From a checkpoint of a small transformer trained on Wikipedia: untied embeddings.
MLP neurons of a small language model. Each row is named by its layer, matrix (down: output weights) and neuron, and shows model dimensions 224-287. Each number is 128 + 24 x the weight over its row's rms, rounded and kept within 0 to 255. A neuron's up and down rows have the sign that makes its largest values positive.
A block is one neuron, or neurons of one layer that tend to fire together. After each block is what it responds to, as a language model described it from the Wikipedia text at the highest values.

L6.down14 [ 93 110 150  88 118 128 146 129 114  78  80 119 130 156 153 144 110 122 114 149 128  85 133 170 191 114 134 161 123 147 144 159 155 126 176  96 160 119 128 130 108 118 165 132 162 129 144 145 151 115 174 130 105 114 146 164 123 108 118 125 158 134 126 152]
L6.down74 [105 135 113 112 129 137 141  85 125 101 116 133 154 117 128 115 148 132  96 121 155 138 120 173 115 137 150 160 178 112 149 133 142 148 155 141 117 162 129 169 142 143 178 134  96 143 136 171  90  96  91 134 137 163 128 118  81 114 132 129 144 228 132 157]
L6.down99 [107 116 187 157 153 167 147 136 127 115 141 126 123 151 122 169 160 165  96 169 160 136 116 135 131 141 139 155 121 127 125 157 106 137  91 132 143 125 118 110  92 122 144 128 107 160 123  68 111 149 137  91 128 115  95  81 103 105 149 147 113  83 115 145]
L6.down222 [ 91 158 116 130 113 103 124 148 131 114 138 140  97 128 160 186 146 132 123 143  78 149 152 105 142 173 130 209 133  97 149 134 152 118 102  85 115 170 143  97 113 161 123 138 121 135 119 123 119 109 153 104 108 119 109 127 112 139  93 112 103 136 122 142]
L6.down234 [145 160 132 142 164 101 143 119 149 175 129 128 117 108 122 151 111 108 139 113 147 146 147 136 147 114 158 135 151 128  94 125 139 144  93 115 113  86 137 108 126 151 171 100 135 158 141 112  94 103 120 169 156 145 100 131 167 107 146 154 134  85 130 120]
L6.down477 [114 118 180 123 110 121 111 122 109 145  99 137 101 133 110 152 118  90 114  68  97 134 135 101 125 140 149 107 152 110  80 159 147 130 154 134 127 155 149 158 106 131  83 144  82 182 121 175 158 148  77 118  99 121 159 133 157 152 118 106 137 118 111 102]
L6.down536 [138  80 114 144 137 107 123 132 106 179 133 121 112 116  91 132 126 114  91 114 108  96 117 137 148 141 107  89 149 143 113 138  84  99 174 171 144 138 165 154 118 108 110  89 124  93 106 112 171 106 116 135 112 153 125 155 139 102 106  66 170 140 111 176]
L6.down575 [135 104 129 170 174 118 140 187 157 148 116 101 116  62 165 137 138 164  89 101 128 152 140 145 140 148 139  89 135 114 101 125 131 124 110 132  97 155  98 104 132 123 111 109 103 151 147 120  74 106 112 158 150 160 132 118 109 135 155  89  88  67 105 130]
L6.down605 [102  97 153 146 120 145 104  91 175  96 156 163 144 126 152 110 165 122 170 138 130 122 181 100 137 164 140 135 137 159 131 166 120 149 116 122  98 149 126 136 126  83 123 108 158 117 153 133 150 154 125 115 123 133 165 142 133 109 116 101 126 174 131 119]
L6.down620 [ 95 108 138 160 133 138 116 129 102 153 152 121 123 172 162 141 171 180 130 156 132 135 193 147 111 102 106 112 142 151 138 106 129 121 119 162 105 151  84 137 122 106 159 146 114 130 124 123 151 144 122 129 140 101 118 127 136 100 163  91 135 105 147 114]
L6.down1204 [127 135 124  90 156 176  89 125 126 161 126 104 158 121 168 126 166 112 128 128 150 101 108 133 147 152 136 158 154 141 104 102 155 119 144 119 109 119 129 178 107 165 163 124  75 108 146  86 111 144 116 115 137  98 155 118 123 110 113 147 134  81 184 135]
L6.down1359 [ 99 123 114 128 136 141 112 159 148 161 145  95 139 142 114 131 109 136 131 149 150  84 124 110 125 140 123 101 147 100 114 115 153  77 130 154  87 110 133 115 142 170 139 128 154 135 108 159 145 153 108 175 137 128 158 143 107 110 100 171 115 123 134 153]
L6.down1443 [134 143 159  91 125 178 113 112 121 155 104 127 111 155  93 132 139 121 158 145 138 135 143 125 100  93 134 118 142 187 130 147 133 187 118 105 118 123  73 102 138 110 129 137 100 117 115 177 141 113 125 137 134 133 112 165 108 138 121 114 144 124 111 132]
L6.down1575 [114 124 135 119 104 117 149 125 129 148 116 126 138 130 134 121 149 123 126 134 135 113 111 142 115 136 134 131 162 133 134 136 116 143  95 148 148 118 174 116 139 128 147 139 118 114 131 144 109 123 145  85 150 117 113 100  68 101 162 126 104 110 118 142]
L6.down1703 [ 61  97 112 134 147 173 123 132 105  93 110 109 129 181 149 160 159 123 114 137 161  79 182 143 145 158  96 124 114 144 133 103  83 130 142 145 112 113 174 140 126  94 149 129 102 149 115 142 129 127 111 170 130  91 150 139 171 139 124 145 154 158 125 117]
L6.down1871 [ 75 123 137 138 124 123 150 113 133 167 145 173 116 129 115 133 125 124 111 133  95 133 193 102 122 122  95 120 135 127 149  92 134 135 118  93  66 118 162  96 103 112 179 129 158 118 138 146 136 120  92 131 138 184 154 108 124  55 108 112  98  82 112 148]
Responds to: Units after numbers

L3.down1101 [124  99 170 103 121 110 118  85  97 141 123 147  93  81 183 150 137 145 154 159 107 137 140 111 130 148  92 117 135 129 116 161 103 121 129 113 154  80 130 140 135 154 159 135 152 150 144 154 144 113 119 163 130 107 125 105 119  81 131 156 131  73 144 129]
Responds to: Coordinating connectors

L3.down1269 [127 118 113  92 171 117 101 145 130 115 124 100  82 125  99 123 126 153 152 139 134 127 133 141 116 133 155 136 134 137  92 158 145 111 153 111 137 149 116 128 107 143  90 152 118 121 111 109 138 175 132 132 122 136 120  95 121 151 159 125  95 134 122 111]
Responds to: Closing section-heading equals

L3.down1397 [129 113 142 117 127  99 166 127 155 124  99 127 145 117 136 124 124 154 144 129 122  97 125 144 110 140 125 159 119 139  84  69 134 138  92 149 130 112 118 142 100 156 154 124 142 146 122 132 123 130 101 105 135 154 154 143 122 141 151 140 140   0 154 129]
Responds to: Proper-name final pieces

L6.down189 [169 168 171 141 140 169 150 153 115 157 146 152 151 162 101  94 111 139 159 130 114 174 105  93 119 151 137 106 140 107 111 149 153  89 152 129  71 108 134 118 100 131 132 145 149 157 123 144 120 135 102 130 125 112  97 132 129 131 105 105 161  51 156 114]
L6.down252 [149 118 127 127 122 157 119 139 126 161 123 126 121 145 132 166 118 111 129 151  93 148 143  95 158 111  23 167 114  85 126 131  96  91 136 131 152 113 114 110 142 127 126 153 144 113 117 143 119 125 133 134 149  81 112 133 110 155  77 154 147   0  90 125]
L6.down419 [138  91 102 127 151 158 116 141 125 136 181 118 170 147 123 135 105 118 125 172 151 125 155 112 148 129 163 142  84  96 170 107 167 154 176 153 123 106 122 161  85 133 152  82 163 174 137 109 102 130 125 158 142 111 135 119 122 142 139  97 117  71 111 112]
L6.down695 [ 97 109 109 104 132 141 167 102 156 123 128 164 100  92 132 142 121 135 174 103 102 126 147 149 145 111 122  65 154 108 170 186 171 136 117 153 156 108  85  86 139 149 177 123 133 129 141 123  97  86 155 146 150 189 115 111 121 141 138 121 130  27 140 135]
L6.down793 [124 134 114 124 122 141  94 175 125 139 140 103  83  88 157 132 165 164 148 131 103 121 101 154 127 124  72 130  97 113 186 117 164 179 145 141 110 128 128 103 109 104 145 173 117 136 113 108 127 119 116 113 123 105 121 107  87 157 109 136 101  98 172 163]
L6.down1002 [146 175 118 152 142 139 121 128  98 107  92 172 154 117 136 102 146 180 122 143 129 130 103 125 107 138 132 152 119 130 137 122  94 129 114 119 142 151 121 109 134  63 113 115 135 129 137 131  74 125  99 121 117 190 106 118 140  82 135 142  91 192 147  93]
L6.down1158 [146 119 132 131 129  93 138 116 119 110 122 133 128 113 152 130 122 142 145 116  86 118  99 149 185 143  88  92 147 142 140 121  91 140 126 186 145 131 117 110 101 139 147 109 114 117 128 123 116  76 151 145 110 160 118 142 105 117 107 118 103   0 148 154]
L6.down1192 [141 147  84 142 149 111 132 111 119 143 122 125 124 128  96 149 148 132 196 127 129 111 104 139 126 158 117 121 113 117 140 157 160 140 109 132 111  79 125 145 134  95 107 119 150 118 143 117 129  77 132 156  84 166 171 123  92  82 137 131 124 101 115 168]
L6.down1481 [129 147 120 125 128 150  90 104 146 140 151 171 121 113  94 132 115  91 121 116 109 127 165 136 103 105 148  87 116 122 128 106 180 149  98 133 126 136 137 119 120  99 113 156  87 123  77 125 123 138 163 160 133 140 130 163 196  92 115 122 112  29  99 103]
L6.down1602 [101 118 126  98 128 158  84  94 150 140 107 156 138 124 104 133 142 177 102 125  91 154 106  92 149 127 102 100 170 152 121 104 133 127 155 120 139 126 119 130 153  96 136 138  87 128 121 149  73  83 112 110 103  89 113 108 110 112 138 143 160  20 111 125]
L6.down1933 [ 78 108 119 146 101  99 136 120  93  94  99 109 152 131  77 116 155 147 104  91 153 131  60 165 121 120 126 108 150 148  85 130 153 136 125 177 202 132 106 137 157 109 134  83 115 117 105 142 138  94 135 123  79 137 136 131 113 111  95 118 128 104 125 149]
L6.down2058 [164 174 133 114 146 114 110 131 145 141 115 115 102 131 116 177 122 106 116 114  98 134 118 121  93 130 147 130 136 135 132 155 108 125  93 143 133 127  85 147 105 175  96 107 139 141 133 165 106 126 140 125 120 146  98 150 157 102 170 123 104 114 130 153]
L6.down2133 [135 133 134 125 158 135 116 132 122 116 103  91 142  76 148 127 103 113 134 140  96 120 142 149 134 168  92 118 117 130 165  77 127 148 145 130 133 135 103 106 147 126 116 128  77  94 120 156 137 119 130 100 124 132 160 125 126 122  98 137 134  41  87 129]
L6.down2166 [103 127 155 140 175 124 106 117  67 168 112 163 143 112 138 133 101 138 100 139 110 103 137  70 150 112 110 153 139 116 164 164 147 138 161  98 102 154  97 148  67 124 102 109 139 112 130 136 100 105 181 170 137 131 143 115 127 155 124 124 129 205  94 118]
L6.down2228 [116 129 113 129 132 108  98 133 169 166 117 120 136 128 150 118 159 143 126 131  88 146 118 127 119  96  96 117 121 116 157 109 114 181 117 161 140 128 111 165 131  91 143 135 140 112  99 139  87 103 110 132 135 188 133 138 104 162  98 162 106  14 102 144]
L6.down2260 [127  83 113 161 137 121 130 106 110 126 102 153 128 174 168  92 145 166 136  96 123 155 127 161 107 114 144 138 124  99 146 139 131 141 137 159 141 151 148 106 118 132 167 147 112  98 183 122  74 144 134 141 143 118 104 138 113 130 143 168 130  24  98 126]
Responds to: Final piece of repeated names

L3.down422 [124 121 118  93 120 148 132 126 136 141 104 136  82 152  97 139 156 164 125 115 147 106 159 109  88 112 112 147 141 159 128 149 104 116 139 143 128 140 134 145 105 144 119 128  97 107 138 158 136 125 135 176 155 130 179  77 122 157 114 140 103 137 142 162]
Responds to: Time-unit words

L2.down336 [124  92 113 155 140 116  92 124  85 127  91 105 169 142 134  91 105 106 111 116 149 146 176 131 150 122 135  96 116 104 128 138 170  87 115 100  96 108 163 123 136 114 137 119 138 152 126 120 129 149 122 131  90 131 141 128 122 129 129  91  90 114 122 113]
L2.down2076 [120  86 107 123 122 137  78 140 156 136 126 128 113 138 113  98 131 106  78 148 120 155  82  99  95 137 132 128 140 157 105 116 138 125 114  94 116 155 163 134 150  89 126  76 177 122 134 159 122 115 144 147 116  89 118 149 111 115 132 119 112 132 166 137]
L2.down2209 [ 97  95 150 129 126 100 106  99 127 113 167 151  78  98 154 137 178 160 145  95 138 160  80 116 129 133 144 140 179 122 164 128 145  95 128 109 130 136 127 128 141 143 172  93  96 140 129  81 184  83 126  91 155 155 115 138 122 101 146 116 131 139 163 107]
L2.down2241 [135 137 137 155 122 125 101 126 128 148 118 125 124 153 120 138 121 132 162  99 118 158 111 131 133  49 161 107 165 110 155 167 127 116  96 147  90 167 110 160 108 122  85 128 145 142 133  86 145 126 131 122 164 115 130 137 128 111 117 103 134  18  94 112]
Responds to: Coordinating "and" in lists

L2.down199 [126 140 120  90 123 173 118 134 130 115 127 146 149 146 106 130  76 124 147 146  92 129 112 144 124 115 134 130 137 114 150 159 133 107 132 128  94 134 169  87 148 165 142 140 151 125  98 101 107 115 131 109 110  92 173 141 127 116 160 138 119 157 109 111]
L2.down1146 [148 115 151 100 133 109 128 123 145 117 171 115  79 141 128 106 139 123 128 129 136 118 119 161 138 140 144 118  89 131 129 124 132 145 143 143 149 162  95 143 120 166 136 129 126 107 132 107 182 124 123 142  94 117 143 180 113 156 142 116 133 135 127 144]
L2.down2093 [141 102 145 151 121 126 153 135 123 172 127  99 161  87 140 123 103 130 115 156 129 138 138 132 124  99  92 118 177 145 148  80 106 173 113 163  70  98 164  97 143 104 157 131 158 140 148 150 111 113 185 123 152  76 147 130  89 121 137 129 161 127  93 112]
L2.down2233 [161 115 115 104 100 100 131 149 134 117 118 142 142  97 152 140 125 162 110 134 141 126 153 153  94 148 116 136 147  90  90 123 111 148 125 161 172 153 144 112 141 181 102  97 123 154  58 119 111 105 121 114 178 119 151 104  95 123 164  71 135 128 138 160]
Responds to: Closing heading equals signs

L2.down572 [ 97 120 132 119  91 114 140 139 169 122 114 127 147  94 104 127 109 174 138 146 104 123 156 149 103 101 159 126 116 144 107 106  97 112 120 142 106 111 116 131 105 158 127 155 134 121 134 132 132 139 154 121 114  90 153 143 116 128 165 136 114 141 180 123]
L2.down1773 [106  95 156 139 115 103 120 149 122 140 121  90  90 116 155  80 137 117 154 123 129 130 123 153 166  87 139 156 110 119 135 151 137 145 107 151 126 130 142 106 125 145 116  76 126 143 110 109 133 117 156 111 104  81 152 124  96 135 160 102 188 124 140 118]
L2.down1960 [116 139 142 145 124 116 109 138 159  94 128  71 163 144 117 131 146 145  70  87 113 182  87 151 116 107 154 171 128 123 119 156 136 109 113 168 100 115 154 147 130 129 113 135  88 103 168 120 160 121 127  91  89 123 148 139 132 123 140 114 179 132 178 139]
L2.down2150 [102 121 172  98 119 101 136 126 146 122 128 130 119 151 163 118 109 122 177 149 134 155 110 147 170 119  93 131 150 118 117 102  59 138 129 130 125 119 133 183 107 145 139  78 131 145 117  98 127 123 146 115  90 130 143 113 119 178 147 125 141   0 157 111]
Responds to: Mid-word personal name pieces

L6.down274 [122 127 142 194 120 111 147 114 173 180 118 105 132 131 133 144 148 117 133 128 101 113  84 157 167 104  91 105 121 134  66 122 135 149  89 154 123 109 151 145 157 136  74 118 149 125 139 134  88 126 111 183 123 102 131 112 133 119 121 146 132  39 101 112]
L6.down345 [126 169 133 131 122 132 162 162 139  98 154 105 132 133 113 127 108  97 141 124  95 149 134  94 120 127 131 133 121 110 127 137 185 143 175 147 129 100 131 135 137 111 157 151 116 132 176 108 164 100 118 117 118 108 151 115 163 120 107 105 151  40 135 117]
L6.down478 [ 94 149 122 145 119 121 135 137 101 151 142 104  96 146 120 128 101 142 116 124 100  95 161 151 134 136 106 144  97 124 150 126 133 119 129  93 194 126 120 124 126 121 123  54 130 144 139 122 176 115 138 151 147 156 148 113 122 105  79 129  99 119 136 133]
L6.down782 [119  98 144 108 197 130 110 126  95 110  95 118 155 113 152 116  98  78 111 119 115 104 130 156 115 149 147 119 190 125 149 121 132 112 146 151 153  81 149 115 126 146 167 141 119 127 110 115  99 140 108 120 130 110  98 152  90 123 113 112 124 136 111 144]
L6.down1120 [134 110  89 113 164 128 128 153  89 143 148 166 112 122 135 103 126 114 134  79 127 157 137 112 135 106 128 142 125  82 158 120 116  72 138 168 140 102 122  94 105  83 154 136 144 131 108 126  99 130 132 117 133 121  93 125  94 119 149 124 127 126  99 151]
L6.down1271 [151  72  85 159 109 138 142 177 120 115 100 117 120 117  88 135 101 121 117 126 140 161 124 135 112 115  83 133 104 174 127 138  95 113 202 140 113 117 145  76 129 120 164 140 175 117 130 137  83 105 114 151 106 136  87 132 111 134 125 118 139 184 134 136]
L6.down1289 [ 96 144 143 132 133 121 117 105 150  94 141 171 131 121 140 139 103 146  79 119 130  79 114 122 131  90 145  90 134 173 126 115  97 117 150 106 135 160 148 124 101 137  76 108 120 129  97 147 103 134 130 143 130  82 127  90 149 114 130 141 150 107 191  86]
L6.down1324 [153 123 178 151 138 122 132  99 152 147  94 103 140  83 130 133 144  98 132 116 123 122 138 148 136 117 145  97 141 152 148 158 163 113 148 126 145  97 117  98 104 142 141 115 112 145  98 105  95 118 137 117 159 100 142 130 117 134 123 139 135  31 141 137]
L6.down1438 [143 129 108 136 129 102 107 104 113 106 139 134 138 134 181 145 143 165 146 142 151 146 124 103 156 124 136 167 147  88 137 173 133 117 163 142 169 101  90 119 142  95 132 151 100 112  85 103 113 100 116 123 138 145 126 102 104 103 124  87 131   0 105 129]
L6.down1568 [120 126 160 154 139 124 131  85 132 141 115 163  95 112 135 120 145 132  83 151 128 159 161 115 149 101 131 142 125 162 140 102 110  83 139 107 149 141 158 149 122 144 119 135 138 120  85  75 140 145 103 127  84  99 111 154 167 164 109 147  84 121 117 152]
L6.down1584 [160 138 130 162 151 112 110 102 109 138  47  94 127 150 164 135 113  90 111 129 126 141 116 168 119  75 137 154 134 138 152 118 128  79 164 134 149  91 161 134 103 129 122 143 159 117 117 107 104 101 105 153 120  95 100 123 142 128 150 106 115 114 127 124]
L6.down1850 [119  94 118 132 136 150 125 138 159 118 102 138  88 130 126 137 127 141 131 112 165 130 116 119 141 177 101 129 109 130 153  83 111 105 112 111 127 131  99 134 125 165 154 159 139 127 119 116 124 129 132 130  97  62 131  97 134 127 113 110  75 133 132 139]
L6.down1905 [172 173 131 131 133 147 125 113 112  99 164 147 159 131 123 107 148 135 200 127 142 138 187 136 126  97 130 148 163 113 165 161 129 116 128 120 140 120 131 113 101 140 119 139 129 130 136 128 102  92 104 151 103 130 106 139 125 141 194 123 200  45 132 141]
L6.down1986 [100 132 113 129 118 140 114 126 105 114 145 108 151 147 139 131 160 117 145 147 135 173 133 144 128 110 164 135 121 106 100 114 138 138  85 108 117 113 162 124  93 115 136 147  96 134 128 162 142 151 154 131 121 161 116  95 142 158 120 104 106  44 135  99]
L6.down2106 [138 171 163 119 119 139 121 125 143 113  81 126 113 126  83 117 156 155 114 123 117  98 116 118 128 134  79 109 152  98 126 148 120  84 105  87 120 127  82 128 128 164 122 151 119  79 145  89 124 124 128 154 188 162 120 162  93  87 126 127 140  87 116 156]
L6.down2224 [198 141 103 132  93 109 141 105 132 102 150 142 144  86 125 109 130 148 146 153 113 123 102 110 176 125 114 167 116 118 128 162 111 148 153 131 121 125 143 191 169 141 127 154 110 129 128 113 135 122 168 108 153 104 129 166  99 138 100 141 141  57 130 137]
Responds to: Conjunction after noun phrase

L6.down79 [100 135 125 145  93 144 156 149 155 146 112 133 135 101 170 139 109 178 151 126 146 152 169 151 147 116 128 119 104 120  82 131 104 106 141 122 130 191  62 120 134 136 120 105 129 166  95 146 130 124 100 150 138 106 145 155 177 142 121 108 172  61  86 126]
L6.down158 [139 130 159 122 114 135 112 107 130 128 103 136 105 111 126 128 105 141 134 138 138 146 136  97 141  96 104 132 178 190 133 162 114 117 156 148  99 103 164 124 129 109 132 135 108 144 134  98 123 118 144  95 141 158 148 103 121 121 157 170 161 127 107 159]
L6.down321 [138 134 126 120  69 133 103 117 126 146 129  91 154 140 139 114 130 120 141 134 168 131 152 169 111 147 155 103  92 145  86  89 112  88 172 118 173 132 160 147 112 110 123 128 107 120 116 106  98 105 130 124 131 135 122 122 128 121 137 141 139  95 119 120]
L6.down439 [123 113 166 140 107 133 138 172  97 125 144 106 106 116 155 123 117 123 133 102 149 137  93 128 180  94 150 118 170 156 105 121  91 155 155 139 166 135 147 167 140 121 124 118 191  91 138 115 112 130 123  69 138 121 136 153 173 122 126 163 137  96 107 138]
L6.down465 [144 140 114 146 118 125 159 109 104 111 160 119 129 143 126 123 107 112 154 110 122 163 120 150 138  92  94 141 119  94 126  95 123 127  92 130  80  98 117 133 133 141  94 169 123 138 175 128 101 122 167 144 181  88 149 114 139 152 138 127 160  41 128 145]
L6.down479 [ 98  77 112 124 157 127 124 145 108 108 121 144 104 118 100 145 133 169 148 136 128 112 138  99  93 134 105 153  78  95  96 150 151 160 155 140 125 143 150  85 161 131  83 154 108 123 155 133 158 112 104 125 100 156 103 137 145 135 123 140 151 230 121 137]
L6.down579 [104 139 159 148 125 159 123 119 144 180 102 185 102 115 106 102 116 132 128 130 145  91 137 167 157 106 142 153  83 134 153 106  94 199  94 133 118 123 101 117 154 176 112 115 109 156 129 109 160  99 163 136 122 147 164 136 161 115 134 122  84 125  91 110]
L6.down822 [111 108 121  78  98 122 135 150 122 116 132  82 126 144 126 109 142 145 167 128 172 143  95  96 103 150 109 147  86 151 152 137 162 142 126 121  97 157  76 166 132  82 153 155 113 128 121 172 137 141 151 119 150 103 123 100 153 102 141 179 157 142 180 154]
L6.down872 [118 122 108 127 105 162 145 102 144 148 135 134 102 136 115 152 140 160 166 145 155 115 106 102 128 141 149 131  97 125 154  95 116 142 155 107 145 139 155 136 146 118 141 151 132 150 115  82 149  73 117 155  95 124 120 102 132 190 124  90 157 151 148  98]
L6.down1140 [118 146 113  93 120  91  90 113 108 156 136 129 115 166 151 118 131 138 162 121 107 103  91 108 137 136 113 109  97 117 141 112 123 115 149 113  80 121 129 102 147 125 148 128 161 127 114  88 128 147 143  97 143  96 127 113 109 129 100 118 105  82 137 141]
L6.down1227 [142 145 135 103 134 148 122 125 138 139 110 135 141 188 103 130 160 152 146 146 125 119 126 165 154  97 141 153 122 155 110 130 164 168 140 130  84 130 155 132 121 126 113 136 136 128 160 111 132 133 159 180 116 169  95 142 126  89 144 137 137  60 145 126]
L6.down1254 [117 125 139 133 107 108 109 138  88 118 107 114 157 129 179 126 156 153 111 148 167 116 106 121 133 159 122 108 110 121 110 162 131  85  88  68 124 116 117 142 161  96 102 131 161 128 118 142 160 122 143 145 131 103 140  89 174 156 126  98 130  68 112 166]
L6.down1671 [143 110 122 153 104  80 107 155 145 135 121 170 137 111 102 129 140 105 122  98 160 145 105  83 124 111 102 157 117 145  58 154 131 133 100 132 139 118 141 124 136 119 136 135 114 169 122 148 150  79 156 134  81 177 141 118 140  92 120 134 150 163 148  88]
L6.down1973 [109 125  97 107 209 163 101  97 111 137 143 108 135 108 129 128 103 129 140 134 135 136 127 183 111 148 111 142  97 141 109 160 134 133 118 158  63 132 119 153 130 157 138 141 148 141 110 149 160 133 142 122 139 156  99 136 144 139 166 129 176  50 187 166]
L6.down2151 [102 141 121 137 111 118 127 126 162 132 115 149 157 109 118 145 112 155  92  96 105 105 151 103 157 101 141 114 101 134 170 142 102 117 155 135 122 142  83 151 131 168 148 143 138 131  88  96 145 111 136 131 121  92 107 145 155 138 137 108 105 152 117 140]
L6.down2194 [114 165 139 127  85 125 130 160 119 177 102 135 104  80 160 104 119 103 178 142 122 155 128 123 102 149 113 171  91 101 129  82 131 125 101 159 112 183  85 118 116 112 108 139 147  93 172  93 148 146 139 106 131 120  71 140 143 124 101  85 136 102 140  77]
Responds to: Wiki heading closing equals

L2.down119 [141 104 114 130 108 144 153 110 112 129 127 164 137 139 116 134 146 173 150  66 140 138 154 136 108 119 151 115  74 162 118 130 119 103 142 156 114  82 170  98 119 109 150 126 135 114  91  90 143 135 159 132 174 157 107  72 159 122 116 107 111  88 106 122]
L2.down172 [ 75 141 105 119 102 166 166 138 142 102  94 159  88 139 126 139 132 166 160 121 114 134  99 142 152 124 108 109 149 141 140 154  99 143 181 110 119 131 138  78 101 142 130 126 111 137 120 135 147 145 146 108 124 149 126  84 146 143 131 115 134 153 117 120]
L2.down269 [173 143  85 119 131 133 135 115 130 140 137 175 131 129 112 132 144 168 126  86 112 130 153 124 137 118 116 166 179 206 117 141  89 146 153 165 127 181 123 146 121 119 119 112  83 110 126 197 142 170 167 191 147 150 142 107 163 159 123 110 126 125 129 111]
L2.down368 [134 115 114 113  84 122 168 123  91 126  95 127 100 151 101 100 127 168 120 141 126 157 141 149 151 115 119 136 159 138 157 128  90 135 166 126  99 141 118 113 103 133 170 180 146 132 126 142 153 125 127 136 140 154  84 133 161 200 114  59 147 133 160 135]
Responds to: Time-period words